MLP neurons of a small language model. Each row is named by its layer, matrix (down: output weights) and neuron, and shows model dimensions 170-340. Each number is 128 + 24 x the weight over its row's rms, rounded and kept within 0 to 255. Numbers have three digits each. A neuron's up and down rows have the sign that makes its largest values positive.
A block is one neuron, or neurons of one layer that tend to fire together. After each block is what it responds to, as a language model described it from the Wikipedia text at the highest values.

L5.down26:121110114119110057141137110078133115082152147133147106157149121108147073106140126173138154127139104127094088095141143116165131144086105106114161120107091145167121108123090107111113149117115100155107110113124151123097158113162121127112158071161134133098084085105158158141102091147097097153152173160093170138155077147130149149124121113111144107102143124142096136157131122118123118139127108101121145150127162140100106131109121103127125155138139163085136149116153107123147154132153131108163130155114141139125108107126
L5.down194:132135104117112078140113100151101146110083118114129129118146132164185062150137106142119142167100112060125139157107170112130143147139113138105171127134142118143132133185127082147122164116121111147122103127117154149173122143117088139151119146112117146130091133128161136132149119154134134149131105135110110145135115133129155147126120083128091133113118106153102130133139134157114123096137162116125092146169142095123088133133139106133101144119127131124105122143097115157144119110162153105182124122129120136148124142083
L5.down223:121112141095111062136109133147095108095122116099141123185121092121135085141111154167118116140135120154151095135146153129135140122114079119105193119114133153109137126121099138152118169138151129131116158149139149139159108123139127129118095102165126119116079138091121145126106104114136105145124181154099125137117152132136150182162145087149133143094152125141153137177126132130131161133162128128125119130154130104154098130145119114129135148098126117131143088168133056161129139130158160115152088146148121121139092114113
L5.down272:124111107165136138135077102111134123119091182113113164134155115122096121122149159193128127109155109126093093081136137143119106131094131114120128111098175085143116110161132085120137123159135100125113110106115142109174154080122122148108107133141109111110155107119134107092139130113130145158123135142153122113119175172121119171130093129117127102103123141187147158128144133095117062145203174126109136122129119155154096137132125129139162173146155136131152138121113125124150124102144137130152143135149155102074108102133
L5.down509:118114191107121034106121116146122099073096082100133143111170155135133053130100098155136125122124150126152159140119145120104127127108099127126150120119125108126115127141140109142139146103117119112130089116135152149153126147126136133087101125113103110152136138128164156148106094109121132115133119104125121196111106155087135156136141131125139109142122120118156142139139100129145150103119107118119105116156167138123110123123144117124141158138093144135140118138082145149133173149149133115129135107152083130106119123129
L5.down510:147129164119169120154111171122125125143128128133199149151148144108147107159124137132157118148124103149164102165150115116152133135158145126127156162130141133132105144126100107158068137108155132111128136129154159140109115092154084115097108124134136123105099127130141149145093144092139113115176151115141124114131187169120131162162107108135139098107105108174135104150165117119141144139153107151114106131100097131106114106096131120151159115166107100125156110194101120138148129132166143126123115102130137112127136151150
L5.down914:156094113143136092152096134109084129125123137129154138177114136110144063149105142113152126096173160115105129176137127167124132087112127140097122109104156118178138135129119102135097144142096145115087148123131141141128134101137139145129140106133118165130101147107151123094114122121147108121165145162115115123140154143151186155110142100125138163124118099166101116152165100114143114100159114111118121117150104145178124112139139127142118168137105157096139140161153137134136096091165135075166157141139157093099119094104
L5.down915:127142160113124103100153141056104122147137102146135097159118145121114110088191138138118136141138091135102132094123154109134135122111119104162139118096196130118187135110087107090127165141130139160165125124148173107130152132160180128124120113137141159123121110110163150123110117119126155163089161141110128117139108157115107095137121151131133140135150095150093113161138111105104103093097123112130117156126183129139135131116120135127132115125100121075128150118143106089129112142171113106139106130125131186126091133121
Description: Later digits in numbers

L2.down191:106131126154117255122137122088161127118128143115107151116134068090137162153175140129120101113134083142094099162149103114147132115125133124105145133156136145161178159130192132108134093160158097148121125145132152131098128123115153124154166131109109159138115122153148114134129140103139122107147145105162134129110131129111122113132135125118118143155100158090131086154108109118141109138172153119141189114116147143135107107127138135127144104106110138131125141150093087150148137131106127130122102155144135114127115135122
L2.down239:094126165143140255153149119138100128091101105132137133144103131142114118123093091125139104128132129130098100144147116145139115142129167123146123120142185141151175144096150163124142111091178100182116120128117105143161115150112118148132130139134125132119141103123128080127111129142134158066166143152151121129128149109100129115187108134115082126146109111100138154101150144152126137178144127146109170120183102142141166130100157094134113095136084118137120157134114084123150102106109151142161138117101131119136152094128
L2.down338:129138107115117150178120136113138102121124092133131131100109126108162113151136132144103145138122148095121136120073141134139110125139118105108101139177123157141125114100141093149128111144139109134128115132119134156121096118124105134100143131113126080153171141117108146155167126127112147109102154112169133099045151158111149134126131104097093141128124107108134138100107087087138090118185163129120153108104135107114131157171107131164133147142166134157149160114101174122155142141114130186124154086119135118133113165172
L2.down340:104121121142144252154108102119136113154158127089132143137138148110123162086124122131116104116185139140113090166112112145105110136098164160102132133088124137149130114106109185121099142119082121135119127115132126098142147123095118147089132123156128106130145148085108120088160116144116115145151152127091109126160153127135151154115143203156110124151121102155097125150126108157130136153176144131131131086140161090171160155123134136172127179137104143168109132131156107123144102098132119135127129062157105111133111089145
L2.down580:120156078138144131126134110120147112145172130075167164131105096092153118071109134183127161098163110144122090134173130116117111093088131120169115098109135140132115103128135119112118138101128145136100164108075129165156099102109144084129125111125140098145092129122069184164159125137106136157156130162133137111118117123088093111164109109116131140120155129155126142102128133109147127153118157105126150105139079072120132159179152134144148124089117149142111138154144128138134126141126122102138107127126132158161101148099
L2.down728:094142154136119096113140102114138089111141117167083128110157122110131104149132132115133080148177133102120138146124145092124132111110138105146150165128096178135170147128094103072117116130109124150121129139116166143114164160130121106124128157116131119117078121129107122132153061152125120132135163111161127197094146155177125105137169113113136137191130130125132146097101091101135137106135131143139123148104127119153145133137070117164121162142106110180099127142126174157143111137135099163114087089126122147146124100126
L2.down836:143104145145127134109146131103141130127134084129136136133110130166134133104098179150149107152136126147132114145140126095115141100110117125161127138116103123157171155088150094122110133143098078148150100129158127100121130159037107111092109128085118169124108142151110106121145139129126138142133110135117119155185128143148173086096097144164155140150118128143184120143151130144160119143143134114116120153155125105150113146128131097135127155120119112098090208141115103102133126118139094135105158151132124107177148115124
L2.down1318:127139128146171255173122150101090145149123171128125143139143129141124118147154146148100137117130159145111138139136164121120123139128135128147145120109146115135137148166174118092108144113153079125110160148130133094117114126121161186110137167135134151111119130121143096123128081146151147140149126132135126137130146124131151104129134163157115144122114106138155077153121082143135100125111128127136154154110140098201136089140134106133104172132144164130100127139097019083140107144142114119137134073157117123117121107137
Description: Closing marks after numbers

L7.down928:106074142159133055120155153125143117110158164163138148108109156152130206160154118086122112127130131126126108154112131157091113099117165131119094144146152156103127138111143144100119109093137125128119165132139118115085120118104122151132103173167156160136136091127129141138122143115120142162157063120114171091162160118091135121151153140117101089133174165123133112153142162139140146078150102160136126145136140138132132161129112120097102156117141126140133126128128146171119102130126138131154099101135112161151107117130
Description: Of in fixed noun phrases

L5.down370:162131157142176157064124138123114122158113129119137127173106127092086107115136152129153101135156136134122079179125106134159138153155137139072130127082163113149139136087133122116104114108183099159099121107092112136116141140176154170120111083138121126117083101130141118145147137125125111071126140116141139090154179100119092129143165123169103148148143155101127106144094123077168151150155126154125108139104137157117122118149099133130170129110144107102154115114098171103124106117128143097133116107141124099186119150169
L5.down406:090102141133119129102119086130136109155087109139079144139104112101154143132141143140151126148142130164154127119116115149098143170131151109135139123111152180133137129119147098160138141100198115154127118111173166107187144170162140130135108103099094126119112118118091134150114109098093225134146115138131155159126147142167094107139067138142144112175102118127108129152091144134129155134118146091169142116111117155135134103174112127118133127134191080109133154143158106110129153141094100137099113114100114132112163131125
L5.down593:121129121130149083144121133123105110129098143121101088128178126138163124165148167154144170122153112130094117158118112143187161133131106116100123149097165135138146140132128085142122150131197094145150130107138134136134120129200137105091101110105117107105098124143079119148146147157130159080134066079114163111109124163164097113179157121132129124128122112140092116129154143104176134131087148132147158104127102130109122130168147155121155114152164098098169168147042146129169098142139135084138131088134150141180125161172
L5.down901:100083092088130145122097076130141091134096141095135087128152137129094096129130100159199146132133156095165120141125122109156134114122126110097160136125093130129182110117120117108079150092181135140130119147106130114128112111112147154133158136133116098148124138157128106107173151177113180094112113086133156134105138125146138107151140118141144122152153115126090137129149127124150168110135154108108101140067126078144075134091155138134118124144184095136204139118110155134092128126097121121133122123093166142133148162164
L5.down1087:143132158136115135123085113143123130104128110127122093121121134141119133149105112127119131174142134124139130132116128113128146145121143130076154157109102124114137076165136162142147133094151138167132139136128108165108118138137123096134108089099116103111135145093137104115097120131144149092109141120127091139099128102146141088137150115116157112069099153109111157129131133129115144152170160134143147121149144161140099159088127106153156110115127179106097079131083105168109112139111145152157120092141095138160142125116
L5.down1272:102152115131193086098115087175098148132127143142133109100144135116125119111093102149087122103150123152126128160152155123128117136134128142115098060110134114146097153094139124108145135069166111151102099104115145157132107122163126126104137096134157146103169102134151117121060129125135150118172102135112112120156144142117141099117158145166128135125122124189119144106100126088146144118125134123161091107151119142141121149130129148146129137140117136130128129125099131133144070121147110163149138129088152090173092144134
L5.down1313:114087134124121119115093123165090150127116101117118091167129143083139109130113164122129163115137136152123123115155105135128137109162132119126136145097145154125132131083148153140130161113210113146145134137159127115144105141162161121120138107129133144137130068159114112111115130160104121110145098118106114137129133116136130101167138110140149119116092119128089103124116148112132149123139151129154142094108106159138126120113138136123143122168149147082135169160026112115137105120119125155134131068089127132185146156146
L5.down1341:156108149122132074135099162146166123138142116142152127121144137101157108107101124168107141176099128111095176134101153142094067095103121090109135111160153116119113118107129087127151123135139153132100108080165095133100114130132121124133133098140118118108116116113138107128149146108100124137105098181114142071108121149120151132105163082074168090109112127088140129117149127097112150073107127113148129122158144130107163144092138124074109144105135137100131140143097110121161081106077108091145121123168114130121138162144
Description: Section heading markers

L7.down967:120103149148137118132148110179144143101070131130127141119109130114154152155127129133097132141129202174097134129113108102090139126157114144120130111130076144101159102147118115143117184096119090121105144109071149153094107165136138121157121091150155121123080152155101139152096137112101106130166100144083080149154153114123112102131151103120117091138131130167120133122168096137142103109105111131129160132103138128162101180153133124135136126138125121095091155140097093107084106164075108100124125157138150078157119118148
Description: Quantifiers for groups

L2.down24:123111120097151176118131137130136118124108151115151101132123138088115101097123131130118123133129144157168113120092120136138121077110103114093161131086132211170140054114114139102142147125211114115143161118156156144092091167158118135100081078108129116130149106134130090088126153146125095130156101118138145081159131120154104103112098102157140088163113147118103130127084125108140191118125148143144162122094119132126122150176114134101155102146150101105133151126101131102154129121105124125113155116120134133187115117122
L2.down36:089161131129144128153040132090124126188107129150125174107126143143113109163139139113155127128105140117111123142150115103134148132122139113143176103059062101135129131129102159118087132130136140105116120126108201146112161131124120112177136142101097156148129127153136153152112144121123129123151113136115132119165132094140080109072118132146110137140167150169120151091138133158103118119126119117103143157111107116158093165154137130095144131157156160137104119143125119100120112155131129098114152155124110116150118122127
L2.down232:156122096123164043141121136152109129089111133117122109120117125116164150096133123178130139123162110096132096124135151148109123094147142118070068131140098139112146115122118107115135142157066141124145118094092136093144123112142099157153144129159179148163109152133121112122156108128102133107130160134172101161191173089171110195113154109095101097068125135177123083145092160083102139120118172147112137137125112122115103126146136094099169184131148151143119122140118176113123137119090098117117183120110152131128143108146
L2.down717:097130111156137100119107084125105119144071139134076134114107129159156110175120165145106127167159128107131167158160087151117140154088136126119135145069117156111130114126122101120124147120129140076143152138104141157085153132143174105162142104123141138113195142147100125084137103113147125147097172140114146107152144148146140102131120131129116130139133116150113106070161163110125111129107193115117133133154133099141114144109104098135158175118093158110138152089156164102122148162093122117156134125121134123182129098089
L2.down771:099156138161109094098109122102120131102139178173169153161138087156126151157134137124138126169137066146087123126108114112138125149136151166130133143157117166114091169122097122119138093138150129126148144133166111110121180107117145114126087170130129119146119164138119110098116095102138188169107132161101125118174139112120084171154112155173111160116137152179105126126129119141143109096105115165128120151158133126122128124119112096094124119118127164133107131170113125116122112106136111144133152091120095120140092081062
L2.down983:103121108132156096114166113119130146122113132088106136123113148104099145112124144149131148107119124098172100153126123143146119095123085123110119164136140151201153087167146119125133111114068105141138122120160131119121159129112152102137112131175165092118132111163090139126083094085136123174110141158125107124169112136132106114144101114145087114140171137192115083138162117100135097120140166150106123075132143103140080142145111103104154176128125138157117154111132159112161080093120128113114114122103074130131149088136
L2.down1063:104108141113153132125087131104143135107108165121141131112133120127137136102121105143095108107192150150147113094131102159122148118114134141105094142125138148147117111133133112086160098074167100130101124117135141158180134098126134067134095114159152123117096124141148077157148134153165189122131106134124116147138110154202136140166114088081139138115141104167122131140072120108102146135171128142146151062131116123131144124118093111139174181131122111064147151105168131126161107136133126136085159103066128140181148174138
L2.down1186:121140112111088205120131153164138129124140132116127142159127112120115123098157127122144106158135104141157123156072131136165115106126107132106149131101172116129116155175106138094130120144184129148143141164147133113152119165086088090131143132136044147159169135148123139116112150135168175109117145105133160119140118084105132137090116108142161132099172138117130170110111127114162137153125117119189154157124116115134122108123100134138107129094120143153136091116108097133102163121114097113147164123142146117119115100131
Description: Connectives and section markers

L5.down133:120104142148129168125158110132122158144096148082122160149137177110113132115151154143122117182138138121097086143145141123174133105163144107141157164128112156095135137114131143150137185127155146163113136114149162128097115119088099154140161139171133154090129105140122131111140108122120148094129170139123104090110162129071154134156109110119117130086131133161164132094129072128115090151149120145124133126132111124139105123124100123124130146124138138127141113125120124130152076087151148098161078121160091091130144119136
L5.down163:123142109154143098124124068123096143120135128159126129131130091101127103097123122166136119146141119126122115124169145098123142150131126134156109104132099143126140144156171126140118156144104146093096119164165149085138128076128174105165146153152129135125095104156161146107125156208105124126120131147146124127144113133099155151132142082110145145133117142102121086139131139113159123113136098098121118140147137144109126140088137116072126144136179118107157064133157153095173091148101064143098111153182125116165109110101
L5.down347:133047082111132111151130156121156137143138171134149145134104114087147126154104097138137136102130103153130133124136134127146123095119119165118132103135155128122139094104110115058082122129145118135115089085131137102187121137123086079132153138107087142091145134123144101079126161126164122143136127148148166090151136147106128139116108139151082181122153138152095091148158131147125108084130123131199128120098126173104145152143078129141101158132102083127133128107134156132140137122155128115119121131150140095147148133110
L5.down387:102122146119161129147113121141120108113153147141148126112140125100128140171093117126136141143159142081143129123126153110089160115143120122095129118142133097100156136096092120153067159122124127116073119168131171141143123139112148139096156094132162104096142136083130147143108097140128139086167107153160139161144094147110137116142145096135102139128143114170100113165120123116133099163135136096114121156133124138143118120105157104136116119148171128093155098095136141136104141147113109144128128111161131121104106156145
L5.down556:118193098105135121162139110129132138117143118135129145085124110142136182100151145138164090150167080133162108141099157127103096120190133131132080125137125128145114147118105131090132135175146159073165132171113138111115163108057159114171143152128135148140120133146115126137153146138105132090129168125117140131126138135108147144142096113152150139135116133150134067118132132134118113124121078104136131076118127174131131138138120094106114113158165133164139107127082148120128102122115110120110135119138114147165121114090
L5.down566:131113089133132091135132102129125144113142160154154125117142115100137127137097150143160136159117119110112112104140141075103147176134162099142126126085151112117144134116147122130136141113098115124113119093119118130150115095123144113115091120143134116128106132140144136098135104211086133121126152134136131165125096131130164148157125087160125149155139100171103140103121094099116110115126116124116102102156123141138142129121150106093108146114138150108122100133128151092175106132136085102120128124161122122180132116113
L5.down996:147134085135130137162153130125079095155145131140146140145109129173153094121119177157124115164137144146129123152135145099130177154151120116101147118123151116135163118098137142127155163123156100145129166112165132131150128105117124124135144161123137100112109136146169125126132103167105116120114131127133131178103105119120160141147159077123146147119133145124116106136097114097138128163093124136133157137127130123167134125134142111107138140167114155117094123178132107108149155138106071126122109135154149155117113127196
L5.down1055:135153117101134137144121073117105104108125154134129102130143177145157059155130147147153113122139148179136141127157120096124119137183119146143149110114140100136141098114136107113094120121150107122132121113129133143119107126129139076095154114160083141106118158131157176155087121155148134050100105146125173143154084137100174118126178106129127138151111089139125090143111150119131121115159124130147088109115181143138097103159154061109107157119118140081150114123142180146138125146129147162077102122147116123138126142117
Description: Closing brackets

L5.down139:099137147180125120147150121156147121147124079153118152124120100128102091087114131105145121136128160136107155106161105105120140128145140121097083105148149128107141152121093146137157137106098149139137106116140101124189129102113138151086107124184109106097088106118134169165108145118091134137117122149129087129137122136101137113125153122123148133142140137160136116143114146078103139113108082149164116174166150110146137116106174131157147113093104070140167123157136153160163131182095113135172184121175112146207082084136
L5.down482:107119178129131123138125152150165161142070126129152124126129117160140128117107129172153128125111091165113149101116167096104145126134151108131104106134088124123138181138127091120102095146089164136096120071099164159158130168115128096081148117153090100142127152094119126157143112122115106145127084127140063131091145163116126089130139134118105151128138114113091139138114105143116116103135129159162149125125167146129127146129128161138075131138147102107113160133127121149101096112091104147109124153120153124129138130139
L5.down759:082138101125096108148088130107132129125156157114151142152162121096092144107137109133137115122152110121126162217072120075134149156145117157120130116138102133100129134139120135167121122125083127122145134147080136150163117132157142081119134122120112068112150127094098124152134141115078141113116078118081103179111130137120124120132156106090137117146125085144136110140145092107118095154119126144136126102142152154112128100124120142148158123148116148140139131166166119136145105153130108143172134147095138138119104171093
L5.down984:070126117164145129146129125114145126161090140124163130142147096133126106087097117152127113133123086165085166152097124085108110094147139149137110143131095109153121164107123152164158162115113136161148119155136101137131125071135140096114098127100112115139064155159108072111146114120147148128130081129138118141102139121151145132121182125100127126112114109179115125098186114104117123153126152098138111160146149141093154184106154149102146111181133144110124154118122144103117141104115078166109156148076146134154076135130
L5.down1191:112081145159114067119107137151112108108143112119136135139167126132122100126145155150144155154128140130140133168129109123097138139115104155135119118138131128106168148071126096107100172130104154139112090131146141159128113087127086078128111137132119131150103128133055100144113147128111114112099150151126106144135131111124163139164200118119125132140131129116140125121159122113142092144199145111132094145185108146138108126129143135116164159116108183106119129165105107135147134172098081102118116156097161133100122163168
L5.down1259:119148135132101109159124138132138125124101156104128121106159143157094129081134109113155115093112116177147136160135142132153151141133123094114120105132151132141120152171147111158203131115119158174127119135121162132167147128138131144090099117120184136099130134104131109142106121140103164100149129114097126136129098142172128117146112161130134147121110071153106144114119150126112059119097104106160129132160109121137110125159175155124163132135148141119172158113098108155117101150159145143142112132138122133150141106122
L5.down1279:129128124121113125130137113096172114112088102158167123156085122120134162128122154118156125124089121074077119132138115118125112107127141090144149110127146127127123137093111120118126138097114140153103132120144140182124096099114167125084155122161087104103081147123131118143104111126119121094119120173182142094138097158127107096146126105133128154101135122150113140103109133143152125140161139139109109125142132113105127143141097113169142136167101113133127187140122153128120124113118105179147142134130140088117124118127
L5.down1320:131117117121131105106102149163073122145121136134127172105166157145135116137150121114129158136135140166134160145140124138066124145121115147119121095110134083135160102154112159109112136137108134120179135152107123172160118135136157106122121124125086123078125133104133113137128141116165172159125111143114156133151148117149132138127113085116124127116162138143111134107164122075131167106109129115080114148119153191084160143120132138132189122098170108134102156127076121153131117159125120105127084148098148142128115130110
Description: Quantifier "all" and scope words

L7.down1276:131142114142125116146128164101065118121129157143084113128116100144166255136170151110146118100156118122133096142143120121138143139177098095150141104092173137100147152139126179137126110133242105132130092119140139136150104132113111141116141147139123128101106114133135152121077125187089138158117166125124130118126161127121125158128110104108142137149097120141129124154151130141128099134109100118135109118157118051132125118107138116118127145135142105107106158149093150105114131126180111153157125105156135161115143126115
Description: Closing parentheses in tables

L7.down1249:110142112121128117118109145116085157120104126107114148125183150137102159142094130116148146134135152145119065162137157142115137150128082155118117144082129130115104108120078125130169124152097131115049134089125082167153136116129091124148156118115079145135154145130155118140139119070150136143135137100140133176154141146110149104190120126133182144111121120146162075102169135115139163138115106101128132104162104091106156109153121116151096075170155145135112141112127138117144111110149136101077145102131143126112124106121
Description: Place names and final digits

L2.down215:129137111148157094139119120205124087113139142150138122113095110148115161103137099150133114131111119087153135139151131115153158082151132080110177098085094112088121147113123091102135127108129132113108131099157139134098113148142128094137136139117130143132147135095114112122099146136139117149125113125159157085111143127130147117166167130135144131118134127137140153096080158143102160133133097087108161127118120109118179127144089117148110141127128149121083135173131137120100145142146149124160123147141171156128105147084
L2.down603:135125146114103145139171118153098143122177134141125128105124092162089149099150136129150120176140107145155135133143115150075122138159126104139160109130101132148129125125114109113150093113072104105092130118152125097101134119129099102132149128151104122116112077121171148124073126137062152118110094130122116104152114108107126121089123130135152168143155131165126084163115097140116174124089134144145120178123101142136124176120126151147158161119136172135114091116131148119115136155147144152098104110159094113098134118113
L2.down611:153132113139154086134143168121156134115126128155192122141165118105132089135150154157147100185068129147121134110150148143136112140177071143124145109131135125146111121087120053077110094119115121134123133141122171116116086070115133111131123178137139126102121135140102112121136178095122096150125138115121137116125122124124145140125131115135125143126139175137135127152131132111104120134149086150122124127157107114115076090167115135143138108105143114149105137112136167097122128110158153172120127192109120133115144171132
L2.down616:129117164135140081143131152141104136090137111163132140084133107155136095141108142133123114143122092147142130133155132108081138126160124093149149102113120131164065145144102089076146080108088181047104086122099117150101093092107133147112103144149104159133125149110122134128129156122101116145078105179139131091152114103152112134135122109129155142114119141130092107162138119130110145085155121120103105137105117138121097150144105110141130117118152172152104111092170163115114115121139123161122097148126143141131156109135
L2.down1068:133174156084139000129124134113113098089107108158151134164127138113141109136145127117137120185086149128106090105155166160117158114192125112141141112118123114144119139074116145090140108119087157125105073121143135134122082086114124065123132157155145134099127118103085099131113134123147139132152119112141128165146104098113143100147138096130148103128135157143175152163153143064097120147154113128075119102119133115100104115141116123131154108102107114126138117119083225111113111118138131143116108163096141153155139136128
L2.down1240:109169116135097132122149108120103141141144125121087136075138126155101106085099141129116164156130087105152129169128118191155101124115088145113155121135129095115107109108105172123147119058124169146131103090132118103155137160147120151128117111140113150102180133161125128086136112095117110145110135081101124134135158154118174086159105135078138143157122136131115145098114087118157133115170127177142128086100150102161083118132130116134126155090142075108117072089110145152149137124145087135140122130127092146128115166166
L2.down1251:116152103052156116152175123133152109094105184151136126154139117081152113130103179137103095117090118119113117129144108132115133128130116119157122107116140122151137146098138151106092146116113115147188145107132106104152092143110191124141156140100097124158129160120138111119142172137104152150113111129153127075145135182122167122149079099112156130148152100130096153129115122096107138135109170155143157134144147150157108165125082109145151117114142128130126127106103167094110122127172159122105126169105144119087114158111
L2.down1260:115140148132143146145076127111151145099124137135116142163106141096129121133117116143121135109151115086121102095179134117106108162147114173126143098160111159083143087122152097113121087142131108126160160134132130127150098140131129143126137149170138130148143160144132157122108141124165144084159147138155165113123157160165120148124178118127146101099109181152139121141126111116157124156177175109116122118123095107150133134221111129130114099121190185112085143161091122144143081066120138146158101151139105154115140134131
Description: Second digit of numbers